Weights of a small GPT-style language model, trained from scratch on English Wikipedia.
Training: a variant of Muon for these matrices, 3975 steps.
MLP neurons of a small language model. Each row is named by its layer, matrix (gate and up: input weights) and neuron, and shows model dimensions 160-223. Each number is 200 + 40 x the weight over its row's rms, rounded and kept within 0 to 999. A neuron's up and down rows have the sign that makes its largest values positive.
A block is one neuron, or neurons of one layer that tend to fire together. Before each block is what it responds to, as a language model described it from the Wikipedia text at the highest values.

Closing = signs of wiki section headings like ==History==, ==Taxonomy==, == See also ==, plus weak hits on verbs and prepositions such as to, has.
L2.gate22,240,314,194,180,144,204,272,265,201,245,196,238,228,76,132,195,148,200,238,228,225,202,150,181,278,191,242,167,159,251,156,170,166,248,160,187,131,236,121,212,176,244,202,198,215,218,222,138,194,166,206,185,185,229,209,222,117,172,218,264,152,125,204,210
L2.up22,293,219,226,235,217,268,213,169,207,168,202,195,249,191,179,226,146,217,241,171,229,203,161,191,179,137,259,262,172,149,218,159,185,246,249,172,231,254,198,173,159,183,219,182,180,170,168,227,205,212,270,192,195,279,228,101,207,109,191,146,221,178,195,229
L2.gate114,131,217,219,184,248,167,259,205,222,174,203,167,231,194,228,257,171,145,282,141,322,156,204,169,210,201,193,199,205,208,203,158,182,161,206,111,173,167,151,248,242,168,232,220,274,185,207,244,170,172,235,157,216,176,280,221,138,185,202,259,156,157,196,181
L2.up114,239,297,222,147,135,201,161,185,148,226,252,221,142,207,187,223,158,251,112,156,225,180,228,257,199,194,127,204,181,137,133,170,152,136,138,130,239,174,189,133,140,158,153,194,243,216,184,215,221,213,148,154,167,213,167,328,195,220,213,221,163,217,168,228
L2.gate245,262,203,220,236,232,134,171,238,196,197,172,169,183,132,200,251,200,279,194,184,283,197,201,219,112,209,184,179,199,241,183,260,140,170,174,144,221,189,255,209,188,211,230,201,193,211,221,94,263,153,189,224,201,236,189,195,239,218,88,195,155,225,232,205
L2.up245,211,237,216,219,116,182,223,202,189,261,206,166,242,155,188,205,198,153,210,147,178,215,145,216,260,187,220,170,201,165,224,138,214,212,185,178,133,215,128,147,146,160,203,244,226,216,194,219,195,183,208,226,162,188,219,239,228,141,225,210,263,189,188,159
L2.gate297,201,196,200,195,173,174,167,195,184,283,147,206,286,180,154,211,217,265,163,180,158,205,168,195,84,169,189,217,168,184,136,217,215,142,291,214,282,270,172,210,161,107,217,250,196,152,180,145,261,207,157,185,156,201,272,136,178,144,245,169,212,233,234,182
L2.up297,221,149,232,230,146,211,239,189,195,165,210,195,218,205,149,187,181,220,223,241,197,250,140,184,178,200,184,263,203,158,216,204,191,230,169,182,225,187,202,188,141,233,256,147,220,140,174,194,172,199,208,245,187,163,202,248,183,257,115,165,179,249,236,240
L2.gate301,224,209,270,226,231,219,185,315,148,184,158,162,267,271,180,221,230,145,253,238,224,248,286,204,188,238,145,156,270,205,134,196,157,179,141,163,183,185,160,299,215,181,199,202,182,244,221,297,245,252,154,246,251,190,158,227,156,124,231,260,171,210,240,185
L2.up301,174,217,233,142,159,196,270,225,180,188,182,161,241,218,254,188,235,110,179,165,193,202,212,182,120,191,187,242,181,212,186,132,211,164,178,153,230,142,181,143,167,217,184,207,240,279,245,280,124,212,244,219,199,200,231,209,189,232,137,260,151,207,194,137
L2.gate314,288,186,201,181,192,190,183,181,127,255,168,246,243,180,218,225,242,111,211,196,145,293,134,210,154,280,131,212,282,184,189,249,212,242,157,272,189,186,256,228,175,189,133,171,176,265,209,160,213,106,247,269,246,207,219,238,270,172,217,122,128,221,210,120
L2.up314,210,249,247,207,176,249,171,239,210,229,163,127,182,189,167,199,199,151,136,206,171,229,279,236,169,225,188,230,218,294,243,170,162,211,193,195,184,199,197,152,183,194,168,179,192,293,155,221,180,257,219,268,201,255,211,256,246,276,226,167,227,263,217,231
L2.gate341,258,200,217,173,190,246,239,263,191,146,85,237,216,197,244,243,135,152,241,201,211,223,178,179,162,194,179,252,236,144,190,230,201,287,136,149,244,255,219,219,191,229,251,183,213,204,133,166,182,253,295,252,220,165,209,201,211,219,200,200,143,146,207,216
L2.up341,207,194,217,193,234,204,174,146,150,160,164,209,181,214,188,228,147,159,174,157,164,184,260,230,198,237,160,241,219,172,195,152,152,128,264,194,152,197,203,221,199,189,143,201,228,230,73,209,259,169,189,146,205,127,198,171,177,255,230,184,158,209,192,204
L2.gate368,165,183,248,181,232,133,191,149,135,272,166,204,211,177,259,185,209,192,267,165,214,188,170,201,160,180,160,215,221,207,231,189,238,188,228,156,289,195,206,182,171,242,244,227,227,208,119,163,111,222,285,205,232,145,257,215,144,68,185,229,178,239,162,250
L2.up368,160,222,197,237,205,186,197,151,180,248,166,172,193,209,226,274,170,154,232,223,216,191,206,183,214,156,186,206,211,168,108,155,166,239,182,211,245,150,309,138,208,239,277,269,251,221,188,241,222,219,283,260,198,228,166,239,200,149,197,168,173,191,167,253
L2.gate455,158,169,249,195,214,249,246,233,281,258,183,240,145,250,257,222,189,221,190,213,215,138,155,202,203,275,175,146,216,156,213,151,157,254,302,214,215,202,247,209,184,162,199,209,238,202,208,218,198,151,285,228,141,219,164,221,173,168,285,137,200,195,193,169
L2.up455,254,152,196,226,239,146,229,289,193,216,229,156,213,203,212,214,210,146,224,227,187,139,137,146,219,138,244,335,189,149,276,170,201,197,197,202,191,193,270,198,229,208,237,195,164,173,153,144,169,242,196,237,146,204,220,193,178,208,148,214,232,261,157,202
L2.gate464,246,182,233,237,216,205,182,200,236,268,198,231,214,244,244,178,211,248,150,164,113,134,257,198,130,199,235,188,136,241,221,222,213,229,290,110,226,196,196,288,187,191,261,169,157,178,149,212,226,123,190,186,217,130,230,188,239,285,239,193,200,166,149,259
L2.up464,158,213,117,197,193,211,250,114,160,285,169,266,201,284,176,203,179,187,178,203,185,181,208,172,238,164,188,186,154,218,202,157,168,160,197,206,244,230,193,174,202,212,315,178,153,184,215,167,200,237,158,217,169,175,224,114,211,181,247,248,183,212,265,236
L2.gate583,210,219,284,249,191,100,159,192,177,193,188,251,254,198,223,194,244,137,221,236,184,84,231,221,191,101,191,143,219,151,229,195,231,220,299,215,212,239,188,248,136,186,166,245,230,238,241,209,239,193,288,249,168,155,235,245,286,185,154,208,154,206,224,200
L2.up583,171,212,187,257,194,244,226,246,212,168,263,214,237,202,232,283,250,189,202,280,153,199,146,139,207,195,191,190,186,148,89,155,190,231,164,210,227,244,227,223,206,222,236,260,201,230,110,197,160,153,194,174,231,147,262,132,154,200,172,168,212,190,217,241
L2.gate593,272,173,160,169,227,148,191,174,222,242,189,151,186,177,205,154,185,238,258,177,204,192,186,223,185,207,143,256,222,214,134,218,178,154,283,192,202,206,219,251,222,191,185,216,252,173,143,173,227,197,263,189,267,151,190,197,174,291,204,217,232,287,255,214
L2.up593,176,166,197,112,199,141,170,168,205,198,159,274,196,211,146,222,213,124,217,225,241,216,194,133,145,266,316,207,171,237,199,228,272,168,251,221,229,205,251,194,143,134,130,220,218,228,223,158,234,218,162,181,156,184,209,205,266,151,129,156,259,270,212,224
L2.gate606,141,169,193,229,200,193,245,189,215,152,196,228,224,204,156,200,154,255,88,237,151,160,195,237,250,201,203,109,199,184,223,249,161,175,254,229,241,247,251,134,233,186,213,218,250,249,178,155,239,229,234,237,174,269,178,199,198,197,267,195,204,172,173,188
L2.up606,218,232,232,153,134,176,178,237,89,222,208,211,238,122,155,156,200,179,203,214,173,159,258,220,237,236,209,208,165,108,185,245,269,193,105,182,138,245,234,241,240,192,172,238,311,183,192,183,192,215,198,212,242,224,232,222,213,156,238,206,219,185,295,252
L2.gate657,221,166,244,232,187,108,182,204,220,225,161,191,209,214,159,250,187,163,210,215,167,217,165,158,156,224,260,295,212,230,181,147,168,125,186,265,252,162,173,186,132,241,228,213,252,252,214,213,240,144,157,258,202,205,205,179,219,231,249,204,224,177,198,170
L2.up657,195,203,172,202,166,187,185,249,221,173,187,210,155,193,202,142,166,162,285,169,185,212,215,139,206,215,199,175,169,118,175,263,158,294,197,223,188,218,217,176,181,128,184,252,207,253,147,194,179,249,184,245,147,179,266,184,232,187,208,133,206,167,167,277
L2.gate661,188,265,229,245,199,169,177,249,168,137,174,203,212,163,189,274,231,202,228,175,194,226,214,259,169,221,229,230,235,176,236,205,122,236,184,246,209,175,212,123,284,217,182,89,149,210,167,237,187,150,121,229,229,205,176,203,157,163,254,236,277,216,192,217
L2.up661,129,141,271,273,195,214,169,214,190,164,148,233,214,184,190,194,147,221,243,185,265,190,189,181,227,171,200,204,192,226,186,231,228,244,160,236,175,204,177,163,224,253,202,251,201,225,162,206,262,213,120,264,227,281,180,172,253,124,138,211,221,206,216,184
L2.gate691,161,170,194,177,172,142,195,180,144,193,208,127,212,149,137,172,202,179,224,149,248,187,159,232,196,202,232,197,213,199,159,202,270,235,244,146,180,172,157,173,212,243,226,178,184,216,166,175,191,127,148,162,205,187,171,252,309,267,164,170,178,177,217,236
L2.up691,141,191,167,213,161,208,185,122,207,192,215,183,190,191,208,171,183,172,184,176,199,248,245,161,114,105,207,287,266,185,156,173,252,175,206,249,196,216,141,186,224,175,241,145,209,161,182,230,231,186,185,216,203,145,180,259,237,161,218,166,153,167,231,161

Fires on "of" after a quantity or portion word, as in two of his sons, none of his staff, most of his career, one of the men; weaker on other function words.
L4.gate109,200,245,237,227,262,142,139,261,178,228,246,160,176,143,144,178,290,269,207,186,234,200,209,193,206,150,225,152,245,297,244,138,175,233,136,213,225,231,122,183,171,181,183,153,194,224,235,165,148,235,222,156,197,297,259,230,217,174,169,176,229,150,191,183
L4.up109,166,175,228,212,159,207,198,248,189,112,211,165,245,202,199,189,118,257,268,164,223,225,243,280,137,189,199,179,143,301,173,171,160,121,195,218,198,259,192,236,245,205,244,240,171,250,155,195,164,260,189,268,185,154,274,186,117,145,214,219,123,180,228,211
L4.gate121,225,228,204,195,256,251,123,178,184,233,291,208,164,241,134,106,218,141,233,203,252,165,215,176,177,215,227,126,184,255,222,189,174,222,211,175,200,208,207,200,268,249,240,135,199,269,165,143,154,233,284,175,167,235,241,184,183,200,230,212,205,206,231,164
L4.up121,127,263,252,174,136,175,155,187,142,261,167,178,269,261,217,260,175,208,178,84,211,192,213,173,177,273,245,227,282,234,184,264,213,169,181,250,197,149,238,222,149,154,237,197,172,178,153,129,283,232,156,227,211,227,189,217,172,139,178,150,128,230,207,194
L4.gate424,263,204,197,250,266,218,163,204,204,185,244,214,184,182,212,171,205,235,134,281,214,131,154,188,206,171,152,181,144,227,183,153,204,241,156,213,197,284,125,213,234,230,239,237,216,167,216,193,142,239,144,176,236,182,168,159,181,236,207,216,188,205,140,185
L4.up424,193,249,146,193,240,211,184,153,168,214,151,126,213,166,186,210,240,160,193,184,237,241,267,242,197,186,207,199,146,212,197,237,189,211,212,190,213,155,184,119,176,263,214,203,172,154,221,179,157,165,287,254,140,163,153,265,172,240,276,240,199,199,229,186
L4.gate587,218,154,237,185,100,207,152,242,213,92,169,209,221,234,193,164,252,180,193,176,168,183,203,221,186,226,221,214,279,191,194,134,228,156,226,202,219,109,253,168,205,258,151,219,225,167,231,262,177,179,243,213,153,188,271,270,305,156,215,214,217,167,218,239
L4.up587,177,232,155,196,176,220,158,157,204,174,240,158,109,146,220,252,183,236,236,182,207,274,210,242,130,226,119,256,237,224,181,192,285,259,203,222,184,266,145,272,214,250,217,198,165,211,207,213,93,166,209,230,191,219,216,231,202,187,206,268,253,268,131,236

The final = sign closing wiki-markup section headings such as == See also ==, == History ==, ==Episodes==; weaker on mid-sentence commas after names or titles.
L4.gate240,259,225,167,214,123,195,161,93,232,148,241,193,144,237,226,98,220,210,233,208,269,158,223,187,145,181,209,132,146,194,185,215,210,205,202,227,192,181,208,228,230,184,189,227,239,214,280,211,199,243,235,248,144,223,209,225,148,278,229,148,264,183,170,266
L4.up240,231,175,179,121,195,234,261,214,133,233,147,173,238,155,157,233,205,128,235,185,199,206,296,229,232,190,243,222,141,225,96,164,248,190,222,137,193,179,217,198,171,283,265,195,261,217,240,175,238,179,256,212,170,193,183,234,210,184,123,190,200,234,199,177
L4.gate372,231,243,286,226,171,192,140,171,213,163,188,197,228,202,187,222,191,191,205,175,240,262,205,172,165,190,298,158,180,220,171,141,134,184,210,175,185,180,133,261,246,196,278,129,330,200,214,198,189,210,175,162,272,242,194,141,265,171,163,175,212,242,188,175
L4.up372,198,223,194,232,152,144,248,198,248,162,227,245,221,137,236,167,175,200,195,210,203,224,244,228,135,216,141,192,240,193,293,191,128,200,196,154,199,188,231,279,202,178,241,235,229,186,200,230,221,176,219,222,234,260,162,202,154,191,189,177,272,182,166,204
L4.gate535,241,193,183,190,200,223,132,177,207,234,171,224,241,247,203,197,220,255,170,218,227,221,158,160,213,200,276,225,175,215,227,206,214,198,186,168,181,250,196,177,125,251,189,188,248,237,215,180,196,206,226,246,200,227,217,201,197,214,173,195,270,195,132,234
L4.up535,180,196,130,183,197,250,192,200,191,167,243,165,138,222,252,207,204,308,199,162,142,201,207,184,221,176,263,248,158,181,183,140,257,262,166,196,150,230,206,129,228,267,225,208,147,232,254,176,181,211,241,212,230,278,178,228,177,210,195,157,179,204,153,126
L4.gate703,289,262,158,213,235,239,209,195,154,149,200,164,201,213,209,112,150,179,256,211,152,212,124,132,180,145,254,196,136,130,183,167,163,267,142,193,263,87,156,242,184,201,173,178,175,245,162,188,228,242,157,254,203,252,165,184,173,252,211,197,272,216,262,274
L4.up703,196,228,174,279,193,192,231,129,117,207,215,214,141,182,248,252,127,213,149,167,176,221,192,203,246,176,249,292,173,156,161,202,229,189,196,222,188,220,164,185,203,183,191,230,184,153,234,236,186,184,137,183,219,200,138,227,236,201,224,159,187,212,227,223

Tokens inside quantity expressions, mostly "of" after quantifiers (many of, all of, hundreds of, one of) and numbers or number words after prepositions (in 285, in four years, about two, more than).
L2.gate8,202,181,229,174,114,234,120,197,176,95,183,198,229,205,192,175,192,226,183,137,226,198,206,196,182,261,210,195,220,245,234,155,267,263,239,181,230,151,174,244,192,215,148,173,265,233,208,227,226,179,225,263,122,167,182,212,183,187,147,176,222,207,264,163
L2.up8,277,264,199,195,138,278,177,164,209,152,228,222,167,184,223,188,295,240,157,193,278,235,160,255,196,270,196,201,170,256,191,172,234,199,234,232,183,181,174,258,236,233,149,180,231,229,200,188,210,223,177,239,231,184,218,229,214,240,174,210,181,213,185,190
L2.gate15,210,198,235,205,193,242,177,201,250,197,174,249,182,113,153,173,218,252,124,220,224,173,250,211,170,222,186,184,123,194,131,186,215,254,199,164,157,195,272,188,155,200,195,149,243,191,257,218,174,203,195,254,226,176,262,221,185,210,145,226,103,194,189,199
L2.up15,155,279,150,248,179,213,160,179,182,180,262,140,215,220,137,244,181,159,168,239,191,252,182,307,199,209,160,171,194,246,190,231,162,211,165,233,197,238,201,209,220,184,147,220,236,126,156,194,167,203,96,163,214,245,157,157,232,201,172,159,216,206,208,97
L2.gate21,155,173,195,191,154,173,219,230,176,207,213,167,205,127,183,189,139,240,238,152,226,222,177,146,178,234,282,241,213,255,216,192,249,197,162,184,154,157,253,224,207,207,166,234,145,151,197,257,162,159,209,211,205,189,205,146,210,192,178,130,161,194,171,236
L2.up21,137,254,174,179,188,191,182,214,195,228,172,207,266,180,234,243,209,195,228,235,211,282,189,170,231,194,232,233,232,332,169,155,259,169,199,181,179,210,172,167,249,254,176,194,163,211,185,252,228,144,173,228,144,226,140,223,236,196,240,170,191,214,244,191
L2.gate30,188,216,247,172,136,182,174,156,188,250,147,144,236,211,216,148,225,160,193,151,241,235,263,206,144,148,195,187,201,222,258,234,257,243,185,221,184,316,221,194,311,185,226,217,147,189,201,196,263,205,198,174,213,272,237,220,204,224,204,185,140,173,219,163
L2.up30,228,203,184,178,172,137,236,191,209,301,214,144,143,215,199,152,242,217,202,191,194,229,143,191,176,189,196,222,172,148,217,196,208,202,205,225,234,142,191,189,192,189,119,169,170,240,214,120,200,194,193,242,184,262,167,164,272,191,187,241,204,214,203,219
L2.gate43,255,181,192,196,180,216,93,96,193,150,193,178,220,248,185,231,216,158,213,198,272,248,181,186,169,189,201,242,194,246,222,235,178,197,131,179,228,223,259,138,142,135,204,186,249,224,185,193,250,138,241,186,134,167,221,224,249,191,130,194,219,232,206,230
L2.up43,187,107,220,145,237,213,169,131,189,188,175,274,177,145,227,257,261,192,213,165,180,236,232,225,188,149,242,173,246,140,196,121,184,216,178,195,189,168,200,214,251,209,224,255,149,174,127,202,148,150,171,142,237,139,273,183,198,167,115,213,224,226,238,232
L2.gate95,195,217,186,137,229,227,202,169,151,170,172,203,139,117,240,205,223,290,202,221,170,174,239,210,175,178,235,202,180,251,122,205,149,143,251,160,235,220,205,153,247,166,156,148,197,263,213,282,202,163,194,129,154,166,175,164,152,183,183,251,157,195,178,147
L2.up95,209,288,252,223,185,298,211,174,227,202,231,143,224,277,192,191,188,214,201,114,221,119,121,267,201,258,183,188,217,130,277,186,171,128,249,229,278,220,112,163,236,222,202,206,200,287,238,184,303,126,219,159,194,180,184,227,191,264,193,171,164,160,292,239
L2.gate98,182,157,197,158,214,208,127,223,204,240,193,228,203,170,193,165,75,239,184,170,243,243,288,193,215,188,209,199,235,185,259,238,216,209,172,228,288,232,159,228,297,142,211,244,276,210,260,188,163,212,253,224,205,281,234,206,143,196,194,141,153,145,210,248
L2.up98,191,217,226,218,217,192,129,169,246,231,147,213,255,244,158,237,173,226,230,225,226,222,171,159,153,213,166,191,210,259,254,181,216,203,202,244,195,202,231,162,192,262,342,222,207,166,270,219,165,137,232,237,187,204,236,217,126,246,154,234,242,206,196,215
L2.gate100,211,230,196,282,184,141,270,120,272,135,126,142,217,224,105,190,183,186,151,201,247,176,208,220,201,184,201,224,179,236,157,183,189,212,309,207,130,187,217,158,165,135,205,198,251,161,176,191,250,171,172,162,162,266,202,235,148,173,297,234,234,190,206,138
L2.up100,170,205,211,303,191,202,188,199,233,174,194,210,175,202,186,191,169,201,181,238,181,127,173,255,239,236,184,261,183,163,199,134,172,192,180,170,283,218,155,144,216,217,230,194,226,262,248,236,184,177,257,219,167,246,232,214,171,181,185,213,192,158,160,259
L2.gate143,152,183,242,256,287,162,127,121,196,281,213,222,231,151,176,118,193,192,206,187,239,184,153,247,160,141,226,133,245,241,155,237,176,168,191,177,247,268,183,229,194,183,195,178,204,247,240,195,158,227,256,183,209,248,184,225,186,208,188,193,231,131,142,215
L2.up143,149,205,201,151,243,229,185,194,196,206,163,172,252,195,168,163,228,178,181,185,168,147,167,168,123,209,212,221,217,174,209,273,220,204,226,214,186,221,230,183,131,199,119,219,175,179,217,226,269,165,227,190,100,191,189,210,152,232,268,166,216,174,244,148
L2.gate155,232,130,191,241,241,223,235,159,226,182,218,212,278,246,148,158,193,145,186,234,202,187,219,204,141,190,202,224,293,208,205,212,184,218,235,196,242,235,267,231,180,195,139,178,204,270,157,300,204,207,227,176,188,241,203,168,178,158,228,180,191,245,207,169
L2.up155,254,226,156,189,167,262,218,231,165,208,205,204,137,227,183,136,218,175,230,205,256,186,216,214,148,167,174,164,161,178,185,212,198,180,208,176,230,108,134,223,255,151,220,230,244,202,160,189,250,184,161,184,224,170,220,184,155,214,191,157,181,185,120,144
L2.gate421,166,170,172,194,149,121,183,143,219,174,204,209,213,214,217,179,230,197,185,171,148,233,230,260,157,225,193,176,242,213,214,158,153,221,217,201,235,220,176,189,174,231,142,203,303,228,194,181,267,214,228,193,104,221,109,249,198,260,188,203,168,222,120,178
L2.up421,209,202,208,153,192,209,105,211,129,208,171,223,201,198,255,238,205,204,218,113,265,128,165,272,177,212,259,221,187,271,232,218,191,128,207,212,200,219,261,217,167,247,136,155,145,257,140,187,255,145,237,146,168,197,214,238,248,255,228,224,146,280,169,196
L2.gate446,232,162,207,170,176,180,192,167,246,184,189,247,219,163,159,177,161,267,224,232,225,174,210,245,172,186,151,199,221,292,236,191,173,209,239,132,164,200,145,187,212,274,217,274,215,161,191,253,202,219,147,229,177,180,240,167,206,116,281,178,158,218,207,199
L2.up446,254,167,229,204,180,135,220,154,168,250,169,118,168,142,165,93,186,273,207,220,159,192,187,203,182,203,202,229,285,243,224,185,197,125,218,186,211,230,261,212,190,204,112,203,115,238,187,213,222,234,210,207,175,211,123,238,187,225,212,213,215,197,231,178
L2.gate484,184,215,265,219,217,136,271,196,176,181,296,215,227,97,189,163,185,192,157,138,149,190,218,135,259,189,188,212,195,167,152,192,184,183,222,230,142,86,200,205,194,255,251,208,211,247,217,214,246,163,221,209,217,300,217,219,276,227,168,197,222,222,198,277
L2.up484,193,194,193,191,187,218,122,281,213,160,232,203,257,263,209,175,193,160,236,235,232,163,154,177,146,158,260,160,226,241,211,169,200,174,147,250,234,211,204,205,197,242,196,249,182,148,210,167,259,158,185,228,255,216,174,218,214,219,249,291,208,223,163,226
L2.gate515,236,182,143,247,146,194,175,204,217,153,203,196,275,227,169,120,171,195,246,180,178,139,231,220,242,237,223,82,267,300,205,158,157,151,233,172,182,230,201,206,168,196,141,132,275,160,182,226,200,259,215,181,228,225,178,232,170,232,227,173,240,211,176,184
L2.up515,212,205,195,215,182,161,155,238,180,198,166,124,226,262,138,211,174,198,195,188,212,231,130,175,202,258,227,215,203,109,238,111,181,205,187,180,209,175,149,200,194,239,205,197,195,197,261,255,173,160,139,267,159,246,231,171,318,250,177,148,176,163,232,180
L2.gate639,296,170,243,206,126,174,173,199,167,246,160,182,185,191,217,192,218,226,177,161,197,241,144,290,112,222,207,213,206,210,165,108,175,144,177,218,206,214,184,228,228,242,220,162,202,205,229,230,226,210,177,271,190,257,260,218,196,213,255,182,229,241,205,159
L2.up639,242,259,171,216,172,150,168,220,176,196,155,167,211,191,261,195,228,184,178,145,117,256,241,260,133,259,273,110,203,238,150,111,199,160,271,166,254,186,198,253,157,169,239,177,184,224,224,197,210,255,267,195,187,245,214,216,206,237,322,212,209,215,158,148
L2.gate654,212,204,178,176,212,134,206,129,184,181,235,193,146,165,193,231,151,184,158,153,257,227,129,136,140,142,234,216,214,232,289,175,174,186,239,164,244,154,244,186,238,145,183,159,295,181,187,250,222,219,152,225,217,180,136,175,162,195,237,155,216,132,222,242
L2.up654,162,228,186,255,200,174,143,248,148,188,305,202,256,233,206,186,282,183,176,230,223,202,144,250,179,212,242,181,196,181,201,225,119,172,222,192,196,200,254,208,183,241,262,89,263,108,202,233,248,182,261,172,191,217,246,169,190,202,205,179,189,158,152,170

Day-of-month numbers in full dates, especially after a sentence-initial "On" (On 16 September 2016), plus small numbers in table cells after "|".
L5.gate628,174,218,226,164,217,221,119,164,160,172,212,123,190,211,207,113,185,191,169,227,227,96,208,177,200,188,140,196,192,218,157,148,205,186,219,143,218,214,137,185,191,188,250,111,268,186,149,174,267,220,229,161,171,203,228,127,222,156,201,252,214,197,186,171
L5.up628,139,194,159,264,214,151,187,292,265,188,175,176,186,222,191,193,169,153,220,216,180,182,146,247,228,185,156,130,213,117,155,292,213,226,232,188,204,203,214,205,213,223,324,186,197,156,207,134,191,177,269,172,257,161,181,240,242,205,196,175,112,199,222,143

The first equals sign of the closing run after a Wikipedia section heading title, as in ==Early life== or ===Weekly charts===.
L5.gate631,285,173,190,224,198,181,201,242,201,228,207,201,251,286,171,226,104,171,218,184,207,225,277,240,209,182,146,109,192,165,260,213,267,128,234,213,195,153,212,221,159,182,227,161,192,291,197,210,270,269,276,239,172,202,172,174,187,201,261,171,169,215,283,185
L5.up631,163,208,230,297,187,228,179,108,202,202,120,203,271,162,232,219,201,137,160,155,150,210,187,215,200,117,271,266,191,143,274,249,213,251,188,210,284,221,158,200,223,197,141,201,186,122,155,194,216,235,214,207,202,205,181,174,203,193,192,137,223,164,259,125